Weights of a small transformer language model: vocabulary 8192, capped logits.
MLP neurons of a small language model. Each row is named by its layer, matrix (up: input weights) and neuron, and shows model dimensions 186-281. Each number is 128 + 24 x the weight over its row's rms, rounded and kept within 0 to 255.
A block is one neuron, or neurons of one layer that tend to fire together. After each block is what it responds to, as a language model described it from the Wikipedia text at the highest values.

L4.up8 [125 187 136 119 119 151  85  96 163 115 169 115 123 109 133  95 108 123 150 185 120 222 119 146 145  90 112 164 111 121 132 108  87  81 130 111 137 139 155 136 112 145 107 116 154  94  95 116 126 122  85 113 152 133 112 131 115 158  89 134  70  99 119 161 151 154  94  98 106 108 147 103 118 136 165 196 129 147 119 167 129 144 155  94 124 112 120 118 158 126 117 120 134 130 153 126]
L4.up59 [121 170 193 106 160 167 147 145 144 162 147 118 133 108 106 125 129 103 142 129 136 131 136 162 135 111  68 133 111 125 138 118 168 131 100 110  88 135 131 128 118 141 144  83 130 106  97 114 171 138 105 158 162 144 109 113 144 124 115 143 146 108 108 119 181 149 150 127 103 147 124 124 106 144 119 109 141 147 161  79 116 150  94 143 146 107 128 121  92 119 108 116 112 124 121 157]
L4.up128 [140 176 175 134  92 156 127 125 103 133 131 152 123  96  89 161 158 120  75 154 120 106 128 162  67 146 120 136 109 139 124 120 143  86 154 176 129 147 112 164 111 110  87 126 151  88 144  72 163 121 115 148 148 132 131 122  90 159 142 132  76  52 136 123 141 113  98 157 127 110 105 112 106 124 149 160 123 101 154 107 149 104 151 106 145 116  87 127  91  64 105 116 132 135 111 136]
L4.up387 [ 97  94 146  80 150 141 158 118 110  88 155 110 162 147 113  79 106 126 135 139  66 155 125 116 185 112  81 111 128 141 152 174 125 117 154 138 152 133 135 118 133 148 135 101 146 123 149 122 136  98 111 177  93 102 123 133 151 107 129 143 170 136 141 100 129 114 110 159 111 121 116 139 123  57 110 108 153 124 122 121 140 149 138 158 124 132 110 130 120 144 121 149 127 161 106 141]
L4.up468 [ 67 109 119 119 155  99  89 138  99 120 101 149 148 135 159 116 127 128 147 125 126  92 127 154 131 105 127 157  41 134 141 150 115 122 145 158 113  80 117 156 141 147 102 116 190 125 135 141 139 117 114 160 130 150 144 112 117 146  79 177 127 145 120 142 138 137 144 142 160 140 134 116 146  98 159 113 143 154  90 148 155 127 134 108  91 135 164 123 112 121 147 125 156 120 123 167]
L4.up485 [115 171 158 180  72 130 153  94 128 148 162 102 128  92 146 180 139  94 100 126 128 128 106 121  64 127 108 157 104 122 140 133 136 119 127 112 111 126 141 137 152  98 141 169 128 136 111 127 112 119 146 137 157 132 103 117 115 113 122 112 135 168 160  80 108  99 135 146 158 134 110  96 154  97 137  87 138 151 123 151 112 129 163 100 119 107  87  99 151 111 138 137 128 152 119 165]
L4.up713 [145 155 145 152 149 167 142 185 106 119 128 137 146 145 144 130 102 119 144  90 137 130 153 125  82  74 108 124 126 128 111 111 140  78  95 143 135 111 123 118  94 138  99 154 116 133 136 115 167 144 172 115 125 133 102 112 109 129 171 118 153 120 112 121 100 131 106 143 106 110 147  92  93 126 111 167 155 108 115 119 129 186 153 105 153 137 102 125  91 146 129 144 100 114 141 149]
L4.up829 [128 132 174 107 177 141 120 130  84 114 133 113 151 146 142  65 110 129 134 171 155 138 116 157  72 106 122 102 118 117 145  83 157  58 101 137 107 128 124 159 108 200  90 150 143 127 128 158  74 148 139 125 156 151  77 134 129 128 125 135 108 104 116 101 100 106 118 119 134 124 136 136  86 140 133 159 116 132 164 129 104 153 134 129 131 128 126 126 138 132 163  93 163 144 162 146]
L4.up895 [126 143 138 115 148 126 152 129 156 146 134  94 142 108 123 130 157 137 138 130 134  81 123 185 104 144 108 170 119 113 154 135 137  92 120 121  81 131 166 152 135 107 142 104 107 108 137 115 130 141  93 115 140 110 151 108  78 102  72  96 146 139 119 106  75 123  99 160 161 123 149 107 119 108 109  74 151 162 141 108 128 138 159 122 103 119 133 158 125 160 158 136 115 134  93  83]
L4.up953 [113 152 168 157 145 188 138 156 148 152 122 139 142 133 104 147 130 118 153 156 123 124 126  75 105 145 105  99 139 157 150 112 133 119 141 173 145 120 136 110 143 137  92 124 179 127 108 113 128 136  96 132 107  80 141 158 149 151 127  98 130 125  73 135 109 109 109 143 147 174 129 122  80 137 131 103 141 129 128 162 142 117 165 182 119 123 107  92 110 144 116 139 142 156 111 101]
L4.up979 [116 139 114 165 153 145 146  86 144 145 133 133 130  71 121 151 132 183 146 126 115 105 101  91 133 113  79 128 130 108 144 108 136  97 134 161 116 167 141 109 133 108  69 157  82  98  83 120 135  90 102 104  98 120 126 121 119 157 122 141 164 104 114 149 132 128 113 152 122 162 119 142 116  94 165 128 118 121 118 162 123 130 163 189 127 135 165 159 135 137 135 130 158 143 116 154]
L4.up1163 [117 140 122 184 186 115 140 118 115 171 147 104 162 170 124 104 105 114  95 186 147 105 150 128 128 133  96 141 127 163 158 131 122 135 120 131 123 161 159 138 123 140 120 137 118 116 134 159 145 141  71 129 115 116 171 128 118 101 101 118 119 129 137 140 156 130 124 121 102 103 131 174  88 138 124 100 139 145 129 148 107  79 118 146  91 112  88 163  74 114 121 157  94 130 126 133]
L4.up1299 [101 100 154 160 157 173 138 133 116 141  87 127 106 185 108 123 130 104 126 130 130 136 136 148 107 158 125 134 137  87 155 136 153 170  98 155 100 127 115 129 110 128 112 117 137 158 127 128 140  97 104 132 128 106 121 132 146  87  65 139 134 143  99 165 124 122 115 123 113 131  97 183 169 154 125 137 175 121 126 151 167 141 119 141 142 124 145 145 130 140 133 127 145 137 125 151]
L4.up1392 [150 161 130 106 152 167  86 131  95 150  96 143 144 127 159  95 109 136 159  84 177 125 124  97 136 147 152 155 108 134 147  90 161 130  93 156 182 121 112 125 139 131 100 151  84 121  88 147 135 149 108 110 135 145 104 115  95 122 148 127 124 103 141 123 100 117 106 182 139 101  98 162 153 115 120 129 146 106 117 166 119 138 147 147 110 130 185 118 145 142 108 134 125 123 126 153]
L4.up1813 [117 157 112 116 140 105 149 154 138 118 125 161 121 103 133 116 126 111  99  99 111 137 120 138 100 148  90 140 125 115 120 147 155 172 120 133 112 135 171 141  88  96 117 151 124 103 134 128 106 146 158  85 145 171 138 161 114 137 148 130  81 156 113 149 166 155 149 110  92 120 106 119 101 168 163 131 109 128 146 121 130 147 131 100 158 105 121 142 115 113  85 118 108  71 142 115]
L4.up1929 [106 105 105 144 134 148 112 121 121 121 107 127 128  88 150 130 120  79 102 108 128 183 109  85 119  83 115 109 108 180 104 131 127 130  80 134 144 156 131  95 132 129 144 116 133 148 127 113 139 133  89 128 141 106 113 112 126 156 139 158 124 139 167  91 134 181 112 135 113 159 141 187 134 144 157 115 131 115  93 129 135 116 156 116  83 105 123 168 133 105 150 129 172 122 123 101]
Responds to: Fires on ordinal endings and words after a number or "the" (42nd, 55th, first, second) and on unit tokens or hyphens after numbers (30-m, 57-day, mph).

L2.up52 [122 117  97 132 106 128 153  82 115 103 115 153 149 133 156 173  99 147 109 129 117 120 124 110 137 138 161 120 144 111 146 116  68 131 166 148 117 125 167 170 100 119 110 155 162 151 145 102  81  94 139 151 159 120 148 100 176 125 150 114 108 178 160 136 149 106 149 101 118 150 106 125 136 100  85 146  96 118 147 108  99 116 122 150 156 100 159 107 118 103 149 105  56 151 115 159]
Responds to: Hyphens joining compound words, names and number ranges (Seventy-eighth, 2017-18, open-source), plus mid-number digits in years and model numbers.

L3.up774 [147 122  95 134  92 141 112 116 140  97 101 144 134 116 105 147 157 132 129 132 140 144 132 123 118  98 163 118 105 135 157 156 112 116 161 125  99 163 155 133 181 145 153 121 131 116 108 143 144 123 128 100 138 163 115 131 142 135 118  96 132 131 143  87 115 116 116 142 144 133 112 135 140 149 154 139 134 121 179 147 170 110 125 132 122 154 117 156 152 106 118 128 141 148 165  81]
L3.up1345 [116 151 135 101 178 137 152  87 131 128 152 154 151 139 113 162  26 143 120 151 150 135 127 159 117 138 161 147 115 108 149 147 135 140 143  89 166 109 112 156 147 100 122 111 101 139 140  92 120 114 187 146 121 103 117 135 142 118 175  99 149 104 134 127 104  97 137 124 140 134 125 151 129 111 120 104  99 161 147 132 120 134 132 119 147 129  94 119 145 144 164 163 135 142 120 111]
L3.up1572 [130 132 142 134 139 152 116 136  98 118 131 143 115 121 130  85 108 111 138 167 108 147 145 119 160 108 159 153 120 100 123 143 133 111 102 132 100 138 129 140 103 100 140 126 119  99 127 128 115 146  97 144 127 118  98 126 125 138 117  94 107 139 121 117 137  69 121 122 161 124 104 134 146 143 107 166 107 155 172  54 123 124  99 126 139 169  78 134 121 133 130  89 143 140 119 109]
L3.up1810 [117 144  93 122 157 127 136 121 104 106 112 124 188 147 117 109 129 112 167 141  82 163 112 107 146  91 126 162 148  95 135 164 114 105 148 138 156 165 146 149 165  41 120  93 159 146  86  80 122 116 140 125 131 137  78 138  85 132  76 158 123  86 113 125 153 127 101 140 191 121 121 122 138 144  84  90  90 107 140  68 145 113 110 134 121 149 131 116  93  79 101 133 137 130 111 116]
Responds to: Final capital letter of all-caps acronyms, codes and call signs, often before a parenthesis or punctuation, e.g. NYPD, IBGE, ICBM, EMU.

L2.up106 [ 97 192 143 165 128 150 115 126 108 150 113 141 202 141 134 135 125 134 115 100 153 134 132 113 120 115 121 136  93 107 152 150  99 137 119 138 110 113  87 133 112 122 144  90 136 120  95 121 135 137 153 114 133 146 138 167 159 137 133 150  89 113 111 125 142 112 102 171 137 155 105 149 115 117 125 148 129 141 146 122 148 117 130 130  89 139 157 125 184 100 128  58  95 126 130  94]
Responds to: Mostly the "th" suffix closing ordinals like tenth, 30th, 70th, plus rank or count words such as one, First, final, fourth.

L4.up38 [ 90 167 158 132 124 150 119 139 163 127 137 136 126 156  89 120 120  97 147 160 154 137  71 101 128 115 138 117 146 153 160 132 182 125 136 120 105 120 168 126 132 139 156 120 183  87  81 145 131 107 115 134 136 138  92 124 112  97 102 115 165 109 102 157 114 132 112 107 162 140 125 136 130  96 112 117 116 110 136 143  83 101 121 123 114 127 153  87 146 130 171 120 144 118 131 134]
L4.up111 [107 145 141 149 123  45 132 179 161 146 139 156 130 158  88 160 108 145 183 146 146 113  97 122 135  87 146 130 126 165 147 122 121 127 179 121 107 135 139 129 112 139  97  67 145 152 136 140 173 121 147  96 116 170 131 156 142 132 162  98 125  83 133 111 120 139 150  93 116 131 116 131 136 100 144 116 131 146  63 144 171 109 136 147 120 102 141 105 110 118 101 138 139 124 127 120]
L4.up155 [135 136  92 129 122 128 152 125 149 103 131 104 112  81 128  92 137 147 145 149 149 136 133 119  96 142 125 128 133 128 100 142 123 113 131 139 125  99 111  97  96 160 136  88 140 147 126 122  99 162 100 148 136 134 147 134 153  89  79 110 118 134 149 134 111 135 139 158 132 154 145 108 143 106 118 179 125 107 127  76 132 120 134 143 101 132 110 138 134 122 107 137 169 114 110  73]
L4.up307 [140 176 160 142 103  83 132 142 124 132 128 118 103 134 140 180 165 112 118 134 146 126 119 121 107 143 102 125  90  89 120 137  93 178 131 111 124 168 158 135 169 129 126 117 105 112 106 133  75 161 138 129 148 120 148  90 144 124 124  78 127 117 103 147 129 113 107 142 141 134 122 140 146 136  68 149 159 168 112 169 126 132 143  83 123  96 135  94 149 104  76 123 151 155 145 125]
L4.up362 [110 146 148 122 139 102  90 119 127 140 113 162 133 119 141 128 116 137 162 134 132 131 101 187 152 122 139 119 152 152 120 108 159 114 118 146 128 104 124 129 125  92 104  98 109 134 112 132 124 124 156 135 125 141 123 131 176 125 111 136 171 161 134 134 130 158  87 117 148 118  99  86 179 147 134 115 106 134 132 111 129 146 151 134 147 139 114 128 163 126 120 134  97 109 155 107]
L4.up454 [147 180 134 118  64 144  99 139 122 112 161 125 122 132 123 125 158 144 103 132 159 119 109 146 126 121 141 186 119 141 131 133  93 161 114 120 155 137 156 183 190 123 122 137 109  97 108 126 131  94 103 127 117 140 117 100 126 126 116 153  99 138 153 150 136  97 105 143 138 115 102 125 136 134 100 136 138 141 128  93 130 140 142 122 145 118 164 156 138 133 130 163  95 123 155 116]
L4.up488 [130 168 147 103 139 108 112 159 143 141 111 115 129 125 115 194  86 117 145  80 147 167 175 161 107 115 125 131 160 122 148 134 128 145 142 126 120 103 115 126 141 103 145 123 113 119  98 135  99 129 101 155 128 146 155 117 139 102 159  52 105 127 122 138 126 153 108 137 109 149 137 138 167 116 143 117 101 121 142 134 124 155 127 127  93 160 161 123 125 124 163 132  99 157 168 124]
L4.up693 [149 177  88 180  88 113 105 139 143 131 124 115 127 100 119 152 118 153 128 135  92 127 111 123 139 150 113 162 109  97 133 139 121 120 120 104 170 111 106 191 140 120 130  88 132  81  59 126  83 119  73 161 132 115  99 130 101 141 172 108 135 155 122 179 118 117 134 167 121 112 118  78 132 155  77  98 137 135 162 111 127 145 159  92 107 146 110 126 155 110 181 175 160 119 162 126]
L4.up888 [124 149 107 109 125 116  75 123 109 132 146 105 120 116 115 113 134 161 138 115 129 115 140  85 179 137 131 143 154 106 139 142 101 147 135 171 145  95  87 132 105  98 155 129 119 150 104 152 157 116 108 114 122 128 139 127  83 110 126 154 103 122 129 124 115 143 107 111 110 158 121 128 169 130 126 116 156 150 127 153  95 127 135 140  99 106 149 121 119 141  98 122 116 126 171 164]
L4.up1161 [151 141 118 114 144 115  98 126 105  92 139 143 125 126 180 132 101 130 104 148 141 125 113 141 125 165 140  97  95 101 179 118 111 142 123 131 175 123 102 156 114 158 118 103 144 122 112 139 144 115 117 155 164 126 113 135 132 129 121 143 121 150 102 111 133  95 106 158 130 111 153 134 138 103 169 129 128 132 148 131 143 136 135  86 157 139 116 129 111 130 175 139 132 107 137 157]
L4.up1196 [138 145 170 114 146 113 128  85 110 165 128 135  58 102 151 110 146 168 116 122 127 125 155 127 130 159 134 171 128 103 122 151 146 128 115 105 128 144  80 131 109 162 135 159 130  91 101 128 163 173 114 150 149 141 124 126 131 159 149  78 114 139 135  84 155 125 145 187 143 129 120 131 140  94 154 123 124 144 123 126 154 118 134 131 119 105 153 101 138 118 133 149 160 144 151 166]
L4.up1328 [114 155 143 128  66 129  91 137 117 151 130 133  78 127 129 151 147 111 117 122 156 139 137 106  95  78 161 183 129 117  93 161  95 122 127  99 125 121 123 145 114 153 102  97 129 138  91 171 132 128  97 115 127 117 166 159  82 127 100 138 155 107 118 121 111 162 113 139  99  95 104 138 185 100 125 132 170 144 122 141 113 111 178 128 160  90 138 123 167 135 154 125 146  86 156 117]
L4.up1610 [117 122 129 126 139  64 111 193 171 152 148 122 120 125 162  85 111 156 131 126 145  97 108 187 139 107 105 128  83 132 141  86 143 147 136 133 129 112 128 125  85 126 121 110 130 116  81 141 115 169  94 134 124 126 147 141 102 138 153 117 111 108 116 108 114 133  95 142 101 128 153 188 136 137 128  87 137 138 161  94 152 124 176  97 122 131  97  96 160 117 173 178 146 112 160  92]
L4.up1700 [147 173 131 113 132  98  76 138 115 103  78 126 123 108 141 122 146 107 152 130 174 130  96 125 128  90 141 161 142 172 142  99 118 133  90 151 132 111 133 110 137 131 110 113 133 118 111 129 112  82 142  95 146 161 122 142 154 107 130 112 133 125 128 152  87 138 126 159 130 116  93  99 175 118  78 157 175 148 180 143 104 103 125 151 129 151 171  86 139 138 164 175 145  99 170 134]
L4.up1729 [130 111 126 107 131  92 128 141 112 117 129 144  94 105 158 145 129 129 189 152 145 101  89 173 101 119 138  86 131 138 133 111 126 127 184 151 121  89 162 135 129 146 133 118 122 168 110 156 109 145 168 132 117 122 163 128 101 155 134 127 115 118 136 111 147 168 115 124 141 156 131 127 150  92 161 128 143 128 110 135 142 131 145 132 135 115 141 128 133 152 174 131 126 153 130 145]
L4.up1826 [126 119 116  97 116  84 120 123  95 141 114 149 131  59 123 146 104 167 163 122 152 126  87 137 124 126 134 146 122 126 126  96  87 135 125 138 119 122 117 119 120 113  66 123 121 145 133 136 101 137 129 150 146 125 120 146  64 172 114 111 139 142 137 135 184 119 161 119 136 117 164 150 119  95 154  99 148 129 142 131 147 125 113 140 126 109 131 100 140 123 140 146 100 137 111 104]
Responds to: Final token or suffix closing a noun for a person's occupation or role, e.g. wrestler, neurologist, prosecutor, singer, guitarist.

L3.up386 [ 96 126 101 138 110 109 152 116 129 167 155 145 125 129 133  94 153 157 187 143 145 133 126 156 103 117 127 137 117 162 138 141 137  86 127 110 110 181 124 143 103 177 144 100 135 133 105 106 108 131 108 143 166 132 112 157 139 118 123 166 110 107 120 137 156  60  86 120 117 154 107 145 120 131  89 130 129 111 129 159 157 129 138 141 150 158 106 122 123 135 156 120 115 162 140 117]
L3.up411 [119 128  68 149 111 122 106 124 125 151 164 136 144 135 118 151 112 139 162 147 101 145 102 104 120 111 143 150 101 146 105 133 129  85  92 137 154 107 151 128 130 136  77 136  88 110 118 135 174 102 114 190 143 136  94  77 139 192  94 105  96 134 119 137 112 116  98 103 138 138 138 120 112 129 135 155 149 127 149 171 173 118 106 137 127 135 114 115  95 101 140 131 118 132 145 113]
L3.up1200 [109  70  91 129 149 153 137 114 120 123 165  97 108 106 145 108 147 157 140 118 104 106 114 105 100 121 126 114 123 147 131 215 123 158 158 133 141 115  94 154 109 191 136 139 120 125 174 134 102 148 103 139 125 113 104 140  93 140 127 123 156 101  94 169 167 125 149 158 109 153  74 115 145 140 142 116 123 119 107 162 130 147 128 155 114 146 110 145 122 123 134 121 149 144 131 134]
L3.up1556 [146 143 135 142 120 122 141  78 163 118 123 107 139 141  91 133 144 127 171 142 166 127 152 117 152  89 105 141  91 116 126 166 144 129 157 100 155 160  82 148  73 159 137 107 108 121 148 167 121  80 132 121 147 126  97 153 144 118 157 133  95  74 128 106 127  62 114 179 134 142 122 135 129 135 119 106 112 123 124 124 133  88 129 144  74 171 127 119 103 131  82 136 144 131 102 147]
Responds to: Unit or month tokens right after a number, such as cm, ft, metres, m, mi in measurements, and months in dates like 27 January.

L2.up765 [128 140 181 120 119  89 122 134 115  89 125 116  95 109 109 114 118 150 106 137 151  95 136 138 155 131 147 103 163 111 123 120 126 129 142 107 134 136 126 148 122 131 139 173 120 132 116 128 108 139 129 153 138 147 169 138 144 181 157 112 112 141  79 146 145 149 143  97  77 142  91 153 135  78 156 104 187 135 109 163 132 126 147 124  87 125 121 125 127  50 107 141 148 117 112 101]
Responds to: Nouns and agentive suffixes naming a person's occupation or title, often after a nationality in biographies or name lists, e.g. politician, scientist, -er, -ist.

L4.up91 [136 121 137 132 169 133  87 117 122 157  73 115 145  86 124 106 111 143 105 168 135 139  83 110 110 125 116  88 152 127 138 117 116  97 172 106  99 119 123 108 112 130 139 122 139 160 133 153 100 169 133 140 154 117 159 181 105 102  93  94  97 131 147 150 115 134 160  80 123 154 114 124  89 119  95 120 131 129 121 135 143  99 162 114  94 122 104 121  86 104 126 126 135 165 110 136]
L4.up207 [134 172 158 181 131 134 106 155 144 171 137 119 164 100 165 107 167 132 152 140 166  92 142 106  98 171 147 122 137 159 109 126 135 158 116 141 139  97  84 152 126  97 124 129 109 101 111 173  99 131 161 129 136 180 137  79 142 124 100 119  95 151 125 174 167 125 151 117 141  76 120 147 127 123 126 201  98 153 145 156 110  80 117 153 147 146 144 123 140 101 155 130 128 128 153 148]
L4.up340 [143 167 114 151  86 121 115 116  90 119  63  83 150 153 131 122  98 138 161  87 134 128 129 144 111 161 108 121 143 144 144 112 120 129 109 107 143 136 141 100 119  85 131 149  97 117 103 142 141 104 125 171 103 109 143 143 138 136  91 118 140 116 123 142 110 139 135 141 120 105 139 176 134  83 152 131 116 119 130 117 113 122 117 123 131 118 139 115 128 139 113 164 136  98 142 152]
L4.up591 [132 193  78 153 140 172 140 123 147  98 102 155 129  80 123 128  79 144 119 123 128 154 148 134 125 112 161 154 104 107 153  85 164 112 132 125 142 104 128 141 139  98  90 132 107 146  85 104 128 105 123 119  95  97 137 117 144  93  85 127  93 131 134 129 126 113 147 119 123 122 114  99 157 153 163 188  80 156 122 152 132  99  81 130 142 139 107 133 158 110 151 117 128 117  93 113]
L4.up637 [126 144 122 116  94 150 141  89 110 140  67 129 117 132  95 191 131  58 149 136  85 102 143 136 139 140 182 123  88 132 151 143 130  73 126 111 170 125 125 129 158  89 135 121 154  98 116 112 142 120 136 122 133  79 114 154 140 128 134 123 180 123 103 100 128 114 127 139 148 117  92 137 134 126 101 115 132 124 161 155 136 164 130 108 151 112 169 104 118 110 146 185 145  96  98 158]
L4.up747 [141 121 126  79 104 118 154 136 131 121 129  65 157 163  82 121 149 162 120 162 131 143  81 149 131  96 130 144 129 115  95  83 122 146 155 120 138  89 116 106 146 102 126 131  89 128 116 137 105 163 145 119 158 133 132 150 115  69 121 148 106  66 153 134 136 132 142 158 136 125 127 130 122 109 138 171 127  97 143 121 121 133 149 172 128  98 153 166 128 126 116 155 124 153 168 140]
L4.up785 [155 128 150 138 146 126 116 128 143 170  96 163 173 138 112 176 117 171 134 158 141 161  88 110 114 114 161 125 140  91 108 116 177 112 149  71 161 101 161  83 117  97 145 123 148 127 129  68 126 140 165 145 153 113 119 133 146 120 142 108 108 103 159 114  92 144  97 117 102 100 158 102 116 109 119 127 107 110 123 158 108 160 131 160 140 156  99 132 142  94 129 135 157 139 117 112]
L4.up849 [123 179 117 106 164 135  90 127 124 130 119 144 106 131 128 117 110 104 128 107  97 150 142 142 147 141 126 171 135 158 138 135 101 144 135 150 168 141 126 147 163  93 123 141 114 126 138  90 103 140 119 204 133  83 145 102 116 131 122 109 104  87  99 101 126 154 142 145 124 121 129 176 135 155 130  98 118 140 118 129 150 125 148 169 166 148  70 135 136 106 122 130 135  96 113 104]
L4.up1021 [137 147 132 125 157 110 101 118 148 149 133 150 165 115 112 170 105 157 130 117 129 152 127 114 177 116  87  87  99 115 163 114 146  95 145  94 120 164 105 119 134 112 133  90 106 151 123 182  90 116 135 137  97 128 102 158 147 122 186 142 132 185 105 117 159 125 159  82 130 140 158  95 163 132 105 131 106 106 125  88 134 128 106 137 171 145 109 126 120 123 129 137 139 114 133 149]
L4.up1059 [136 156 103 124 145 128 127 109 119 134 111  87 157 159 139 134 139 151 149 170 105 129 105 124 131  91 144 101  69 104 128 115 145 139 148 115 138 136 186 146  94 138 112  93 155 119  96 102 111 142 127 162 125 132 165 137  96 113 147  94 100 123 143 158 109 136 133 102 102 100  98 104 113 108 177  81  95 158 112 111 140  99 126 157  97  97 120 109 106  59 133 100 157 145 124 145]
L4.up1160 [130 134 150 144 126 129 117 133 144 157 157 127 102 128 122 119 100 122 133 164 108 139  93 131 135 195 171 120 132 121 141 105 138 168 118 148 163 136 151 134 137 108 114 139 133 124 112  67 144 144 142 124 128 125 112  91 101 130 116 117 116  71 133 149  84 138  89 139 152 117  92 140 159 132 150 127 116  99 115  73 129  96 128 124 145 117  95 102  68 128 144 106  99 157 118 105]
L4.up1282 [ 96 103 116 135 107 105 121 177 129 113 138 136 174 133 127 179 134 147 127  93 107 159 163 147 124  95 134 128 123 115 128  89 138 131 112 137 115 149 190 171 154 133 143 120 146 133 144 115 124  98 133 161 163 137 112 143 132 115 138  76 157 120 151 138  79 141 154 183  98 148  75 133 106 114 107 184 139 121  81 113 147 135 135 103  91 175 102 133 135  66 149 124 149  98 144  98]
L4.up1509 [138 156 128 120 130 145  74 112 109  92  90 123 143  96 102 117 121 154 123 126 129 124  86 162 138 149 133 108 119 121 119 123 143 122 105 103 109  93 113  96 131 112 129  89 135 103 142 105 102 159 146 162 147 168 138 136 118 131 143 114 117 105 146 149 151 149 105 113 155  73 126 116 116 121 150 139 157  82  88 127 112 129 151 118 157 127 112 128 144 117 127 130 136 143 128 161]
L4.up1905 [124 145 146  83 125  94 108  88 134 104 159 166 101 162 119 126 132 117 118 144 122 143 105 148 125 119 116 155 125 133 133 105 164 139 104 186 102 159 149 107 123 151  83 100 107 190 125  80 102 142 156 204 130 122 166 131 174 166 134 154 134 120 134 163 112 168 105 167 103 107 108  88 118 131 123 116  66 104  98 131 173 106 115 109 121 165  85 142  97 122 201  94 120 143  97 133]
L4.up1914 [172 189 120 103 116 170 143 162 114 135 124 148 130 150 132 103 131 106 155 155 147 142 136 143 135 151 134 185 122 169 144 100 164 139 162 123 128 135 146 123 110 138 162 118 167 117 155 118 118 150 140 181 162 145 130 123 170 108 134 101 164 155  96 155 131 150 100 153 138 121 160 181 151 155 108  95 101 108 144 153 116 144 112 101 121 166 109 158 143 148 125 184 152 139 150 121]
L4.up1972 [147 144 115 141 143 175 136 135 146 142 105 162 144 143 165 140 112 150  84 148 102 157 119 105 160 121 157 147 141 121 117 103 136 114 149 126 129 179 182 113 105 150  95 114 145 132 139 115 160 135 128 125 104 119 129 123  95 108 158  78 128 117 135  90 106 139 134 126 135 110 152  92 155 151 141 168 155 118 110 110 135 157 154 141 156 117 131 154 143 134 141 129  96 165 116 104]
Responds to: Continuation pieces inside capitalized words, such as hyphens in compounds (G-Day, C-terminal, MB-339), possessive apostrophes (university's, Lincoln's), and middle letters of acronyms (FRC, UCY, WPC).